MLP neurons of a small language model. Each row is named by its layer, matrix (up: input weights) and neuron, and shows model dimensions 0-255. Each number is 128 + 32 x the weight over its row's rms, rounded and kept within 0 to 255. Numbers have three digits each.
After each neuron's rows, "fires on" lists the tokens most often at its 100 highest values on Wikipedia text that the model never trained on. A number after a token or word is its count.

L7.up196:120100173121108138156079100099111125121118123149109143115096151139085115088135114155175209160148101117098095135129070104138134162139143127131168096102090128203093119111152178084139115146094136109235174103178124164108200135109106159151104158091149111159062129105127095165155109154147162186083141135102110124109097140142109158137143144113151131102086107177146105130159082087132106098067100171134113087147153166115170094113120140095147111139097161174170086096188101143164055107111141116088118118053154127203125110111120130130146127145131157127144160123151127196096188149138157133090056056163156107139119147157147129146194093111141099103161184052145146140153154125096118079089117118114158111153183058121171125073141148162143055152159113150096111065110083170099104162161135
fires on: "n" 12, "m" 10, " k" 10, "mar" 8, " found" 7, "ten" 5

L9.up341:132120095133141143092110072167132127113135093051110101167172105090177117089095174147063185132137171087119082096065080167164157140088132138165131151021125160196150124079156092139136142175111126099086181073079127147103138066151164098123102088160111148126135152158154039174093144116175127095170105129179123110159127100122211142158140127128161074120109079106136125164132140149189104127102125142068124166131076128123116143122135165156153140098173103131051110145158150127130149094184161116147126185155166102139126102179140136149168180109174146109172206125137140106139133119151142135156090130091120079118095150129092141162109142143124135153138104102143098109146127123097110185131172129127139123133066127095151103072198150158092092102054129132147099144151125106061124134100122
fires on: " and" 34, " has" 21, " has also" 5, "," 5, "lev" 4

L4.up321:125119157155155161088128087153162152138116125113093182156122164160107162183100161136177036071154117147048108124121132155065204147093106112122097170155108130115111139128110154163144142164104106126089109134128137152180114147115116066187137092128125142124136152091071125134110153127155067111126145165093160142140130130196096088067109122134137177110096188134062118171097171096149132120180122065080125139134133071136122079169109112104109126168151108120116106200130153111102146087119185100160121117078144156086083112151155072117113112155146116125149086107160109198101172113100145098097113176135114109143102098128084085197225134062129157152136108127185138102140119077094135165119107066110072136170084125139139136145156159124139144129137146083119177170122154131111169125206171
fires on: "y" 20, "er" 12, "it" 7, "uel" 6, "mit" 5, "ater" 5

L4.up375:166166094166124132090084097085148180082148159112124116127137055136143118116120129143077117138131093076161133151118101143181110116147181133110104096157100129166145169117096108172158087085106086128097148118103177098151114125156168128111175149096096112158128143117120074085088115115100144062070127152113119147142150096104120055189115145131109120111198097129109080101128122186130122112117129167117098180134095162160160130136093105078168137179122124166124074174071126129111172097134195220123124131187114169140056108085131148154163119179110124121138107183179097159121164135148159130173085124139106092116105168152144114129155159107145123190138193157165171127095160123130118170155092122115102082194056078186105101117160101105124175113095082129079122160095113164116156126218098
fires on: "\n\n" 26, "b" 14, "ac" 11, "otes" 7, "c" 7, "–" 7

L5.up48:131152194117112092129164142083153151185127151166078135144111205028132127140160133101135183135126135157158130154099104097171106167128169141111157154113087088108091157175123058115145126126117093135066085123124114094161113073178128127125175100071141123091078107146101145094202085154123127132079153185057123119117165130173139133141152131165187099108149103139112096160154085141182085171135132184158082140140128134092186072118169098093054105071134148127102095140130122115138059140171079142117136213078112146153092134121113178127098123124101093146109172112137172121117141151096109159131088153092162080149152065174179095103094125127166132147150173134180097142148152150114171099169155123122114084102142113094189130138105113116133103091142111168057145153124081105156131114102110
fires on: "uk" 17, "e" 14, "ut" 8, "et" 5, "ub" 5, "its" 4

L2.up238:096086140083068102157162139155123146079153112139085117104124152139124169149093102117115148106168189166142155132097086109129130074145121098106091122120089180122160092150141103117082217117085159031164124109166107142144103119159164150108138174181126164130084116166154159142137117169082129110148125123107113100130056121143147132104159116146128105166123127132091178129158164155168148116111109131124176073112075098154116155140150114134172124120124156171158117107089147143180141155123154147137126136115130152158139111146157182097131190095178096140140121215091181102169163133105054130143084124122078093117092091147127081077107138156154138144096130126152038096134099165127149177089121090190064164106071206152129105081104077129087144124106152156147048128151145175077115129208134
fires on: "1" 47, ":" 7, " cover" 7, " Ret" 4, " March " 4, " add" 4

L9.up6:099176137120093127105143146129097120123125104130038151151134134134121181084116135106102162091161112174101192130126114113031121162205095159120114170121089148188113111166141137106171128171116124142096115154142097131168118154088114151146129153097158094129114077051144096126145154163160095171085154119083108138129133162115102133139169180163139165181125144127139129177204156128164104107149121122116130118157094125091080154105121087197108167104108175056137122069113105140098125161155133169150090155054181088108156148095097106120126145172149148088117111115090124099156140196130112151098121144152171153094173126130087108118149103163094093134108164136170196110114090150103118134126105161136143089158212090024121197138154126116140116193148141145089138113065047099105144121131139
fires on: "." 24, "uk" 22, "e" 10, " Me" 10, " March " 5, "ish" 4

L5.up246:123120059161034128057098122129151159158119103079083185112137102150153136076128104178153134145145119118094133184151125200106142134137150141143140169139128162117129149102090140129117113174167120082097109098140120106142056131124099138078138112109155155083165158105130153083131136098074101124161146111188099128104172068182110130117135127088139100160093107096113111163133103107146129120188216057098150119136108113187173148117121112138100108132150160097122137147099157136063173069138135141088129137190115156132110135120161104114134207102127110143127089091160090128089130084136159083183182078166098154152124109045135119184145151121179120110089092087127155092112142119109173079158166213170112115173145085150158127189105110129131089099144066099138105109182166153087157165136143
fires on: "a" 13, "er" 12, "le" 11, "re" 9, "t" 7, "il" 7

L5.up339:120169164122151140108038122059112133115132069120096090177116168109171078161201110134143084107114089140149112117100163094096145117133104127134060158161120113066103105118092132107120065150126132146162141129157149106155194148210146152128132120154126101121185134048128147080094106142090139190115047095142066145147118125137131135134118146159207143162127137128217132105116082189181139093129152151109141108116137143120120078169133125113094188110189130098106160117143112068144125097123084108108101149182113165148143148127099165161091121165098113155142119145123097122122141071136150072122023071124164120091103185060110138125165094169158131105121106144114081106128102128048155107171152121135136184130139136134082159164149110110110156094150137099161116142117145119149087109185127
fires on: "y" 23, "er" 10, "r" 7, "ric" 5, "on" 4, "un" 4

L6.up411:161181125196117132141156053184104110117134114133118099093068154130091090065125146211117134115108129178195118068123075144068132141126135150194106136131111142125158132113105144141207182167067084192157110098096128161137151143086142154197088115133150100160132143135097114076108122147116110190187137110121198159131182126116118131131083133050123120110123075119072130178156156154146134177083132106104119105182134114149145154094120185128150127175166105073118182104071149108181175064109076121099150100129139172130148144144118144158168125123120127146120117165151137106114176179106164114150120139132127156172072139149160108152156136107149120121058078161088105113167155167096123146124106089129069149142136110101141179156131061128083162135116118141130086114147147061096120106102152
fires on: " h" 15, " Z" 12, "h" 10, "." 9, "l" 8, " H" 6

L2.up134:157096142080156120164096120133107082101063080126163169123058137108197146146135141112131109112129100204150152131155118180148131128174150160096134182160147181093128145164145125056155159138164142139181104132115172041151111043139167138124124125098125108094167132109156176142123106159106140147092103114131110094112145157109120129118113092122148128109100147139138147156135106122179129085116103051107101124085156093174163204141101102119059143148091016092145058167126085121126112117140111104163080167185129115112157110175111125083168138111144121115161084118142120095113078103080138161150096148093103084141128116095135146200193080129125110143122128150130157143123159167193165127106155077068151107174145095097129184201112142089168172081088134139144109113105171151137111111150126
fires on: " Ro" 13, "ero" 11, "ja" 7, "ho" 7, " bo" 6, "elf" 6

L4.up50:131126130053072158165167131181180127087133162146092152110186138125094160138177094130161202106121124127119146124162127161139062106101139086145139104129078123176087128153102118128121119128072062124097120150119163133148113126150052128097121100151100153122139093089186151130146118131171140122097156129187136172072161104141155119129181144073078097117143136152110174132102179138107129144078209130163096068132099101083195091113058116106184146159138113106161099168126133122117164125134141120100181082160116103124098133114123173140092124153129108107138149085090109113104142097175119174195165183169106157121112112120194129096127107046168195114151112085137109134048139145123122090115131094137157075076083169189130122165121162163133095160113130082120098072085102144155088101085119
fires on: " | " 36, " |  |" 9, "|---|---|---|---|---|" 7, " |" 6, " | H" 4

L6.up81:127122066115125114140148102170062115064121169152146091142161119168100142122147127133108121124146105067175117106081095153111125138099160129133172086115112134127117110186141142179137075160200119085135144161126113123185135125087123088149105132127136122162127125137158119094144150133096138122062149092171118164106145080174151139105063136130063137080072164138120124174170107123150094149136069104101099134108126198118086094133065153124100149117106157231082066115078181090065107098105092149127160097025181130097146156112170168136149157100170133129109122131145181150087073153117132136109136134129122066151144163177124078156128117119087154138076133127141134118136124170107122140133120084123089078130120065147135176115141121207127113195131120112137130180186150120216152169156141
fires on: "1" 21, "ol" 9, "ag" 7, "um" 6, "m" 6, "z" 5

L2.up63:133088101060063108092105107163152132152139094090115101135142074070090176075125088169172095097136188126171108197110105162144104145140120098071137127126116124105084117142129053099124121171158134203100123174087145169101088139122078133143127133153160147123166105130057121164157131124128129174125185098135101137071143128123141125116167164139119117135149160109133140071182161103130155194095148167095103172164132082173110151198159121063162089091135125158127157105147116144134105115137075139084105151134143117156110105132141183140167118139137157137163075142153136124119123174162076138132185135133118108128090152115184095102186041134122094120143146099071138098132123169129191101138113145093187087051112151179098118137102158162119109101082059081131131118187135149095195163142113
fires on: " pl" 35, "pl" 26, " Pl" 17, " el" 4, " Ell" 4

L7.up188:135147105142143119133119194134113116212142124155118158115077164162133118140123117132084138105121117145127122103055098168133123144067158115128120170112183126086161120095095121146179130093147103094171086109187080130118126112075120146115139192089155120166126138145124110062161116092157149158098076061094220104158188097065120134139142121134107110162123108147111144130160067119169173111131091182086154157107105168133113101062183116183074123151146111144183084107148124176181072160147136087115159073157117113134118095138143104092044159108148221101087150068131130134106077112141188158151093146142113117110159113169127126132166137152149099110187126120139154154108111094150132076137093076122171146190137077103151103118112115105133112098114173150108138168132143160054116123174081
fires on: " " 64, "ical" 5, "er of the" 5

L4.up291:168086166122130132135109118113157112146180113144099124103075138126118140135105161140141157104068127125141113094135121150154154144144138098106116135128132179116176107086142168141140122136051103150121150126129156144073117143128118153115137100096090150095147171090099178119109130155116111070102126144144094067181115140126104127117111178088129130139115170086091135113093152157099099131188123089141106122200104123066126129162202131092119112152065138187086109138123136083082172077153124145087114167221146079061058109116134168152102138154114133140188120141137053138104153227154129090085161119164137168070076108117144133082194144160122123139160141181078163104061123118143134161166096090113083132143142140121102105146187140134094111076160135157154089202116108201138192149196120
fires on: "c" 10, "v" 10, "ac" 9, "ar" 8, "as" 7, "a" 6

L4.up461:081139059125160149111136108109152095159152094076148194135137124158142136105195188153147164112062135101145169097163108151087089054143130084131129115179164142113133117117186155125119149157122119170108106064187170135127159083121176135152160095080205097095092165085141164109080108124094098146137132156096121119161122101129096221129138121100100155130126076097077140172100085166157136135124141151116132134086104092172132100103098113138074166099158185124076151140208142062105104126143098099084137103162086168172155150134075138133143216137117059144177126138132108152138126123187129120150094076183118196123110121195166147146123142150155152125147076116081138186148098102089069130108131138112119182164092098123073100179144124105130124124137110099136135103133152107112121144140105
fires on: "ar" 38, "am" 10, "a" 7, "er" 7, "on" 5

L4.up14:140083142148140141141069042167164103121136125110083158084150145181105123142125123150153208128112146128073127125117126135116145111130133073114119167062143154103161093083150130078161063093123165073135074114168164153108155149165105148123155136108178185155152089103117081146087162117125137099167155080140137107117092154172122139076168088101082105138155140109116128087155082157113036092093156174129194112165116109188109157132168138149072133151157085174118095152148094141109135137118170106086134158063131143144108119065158111075118136128112172116122151146072138137177180154095082132133212126122164120143111137148078134121095133142183150131103152122184140206137106099118110138056159158163113120039126145147147162089154068105094145122123152143146079138125097186093127125170147
fires on: "m" 37, " in (" 8, "ep" 7, "ip" 5, " signed" 5, "n" 5

L5.up318:167136135118137119123107156165183140083155120088117160123172156139083147099206136089138164160128122129141089095128049154170185139170154173099143076122132167139073155107179096136122077138127071114158092122087136117107154098116110120116097105134172158161127125095103137079186158128109130140063099142153134163108087149134180136156107118117074146121096111097081095133183062111127197086137137116126089083175109087184127170129135124129157172095132124087150129143163128134118137122157087129157220149161126081088147186080058132117076086108088168152130118146106170117117143138147081162148108117159199137142139061087185139113117120128173145101061125161201097162165124098080097151108145157179140112108119114130159122192081107118076066168179142137146118099086141135099097100120086
fires on: " |" 34, " | " 10, "l" 9, "ib" 7

L5.up132:114154081122151141110152189102158121141121121115116160146131123127177094137123090120148103100115127174175138074083087182105171071126115106108093116148180148155096116098077151189092111120057117115131133148145133135125155184125156170132111140133173087089085119110121085163127123075136157120107125169118169066160121151155133078136143113135079167163051136111128090214123150140134148093087088158206195056119110090178117103088156157175113160088141186144135136166110109109161132078045206107126220137083144153097150151100134153142117103145101163144126127073128148092114096097114163153170118091155109113098144115147101094128135142189133147181151176105164082073135151132099125088121100156075146127115130068117093155113158114093130150081091169097196137127117110159135092138174093
fires on: " " 43, "es" 16, "il" 4

L2.up398:081112121160111066119087091122155192160107096149098192141130110089128222110104097159137166103096170168065151160095160124141116134164153131115071185099133122118126119128132108110110160123130150119135059142066156131093150123093140084140121103109157143182114108126078065146147126126135146170114155055136136178177160125132121114144129117084128081151155129067110056091057168127116101130111180125160141121130106140093160163126127137144211153143140182157126177098125128143063159138086137135090097166116114101105153142198159115105129133121130140102104054159129134153188173132137120120137123101141164078081133124138084110104149150114115095102128119144177091146202180221178150116104167136155085116124127136115131201083090110155134133165120142189142045162100099112159148105139072
fires on: "at" 25, " Mac" 10, " Mc" 9, " Mat" 9, " mat" 6

L6.up434:087115090149147145113112079194203138138107100151100133157156137127064082134111111149123088182084149038151183178116074170100121133155122140131138103155118135107136127097107122121195160185116098104138128096136120123100127159163091151161096112145129085136127136166084105136085104175170143157118065127074033118106159075101103129102132126116179170133137129126127138107178167150120106167148164096057179116159096084103136136140209173155088089157106095118148087200126100139135173149174166094061195067091120161104122152126141119137094074116106059166166109121141100139119133115125156165096127111136152116127162115149070121137196122090109075129125134159133120090145158128079175121116105134146079181113148115143177160109096116138163162127124129136149101140116139136098108107169022
fires on: "." 64, "s." 5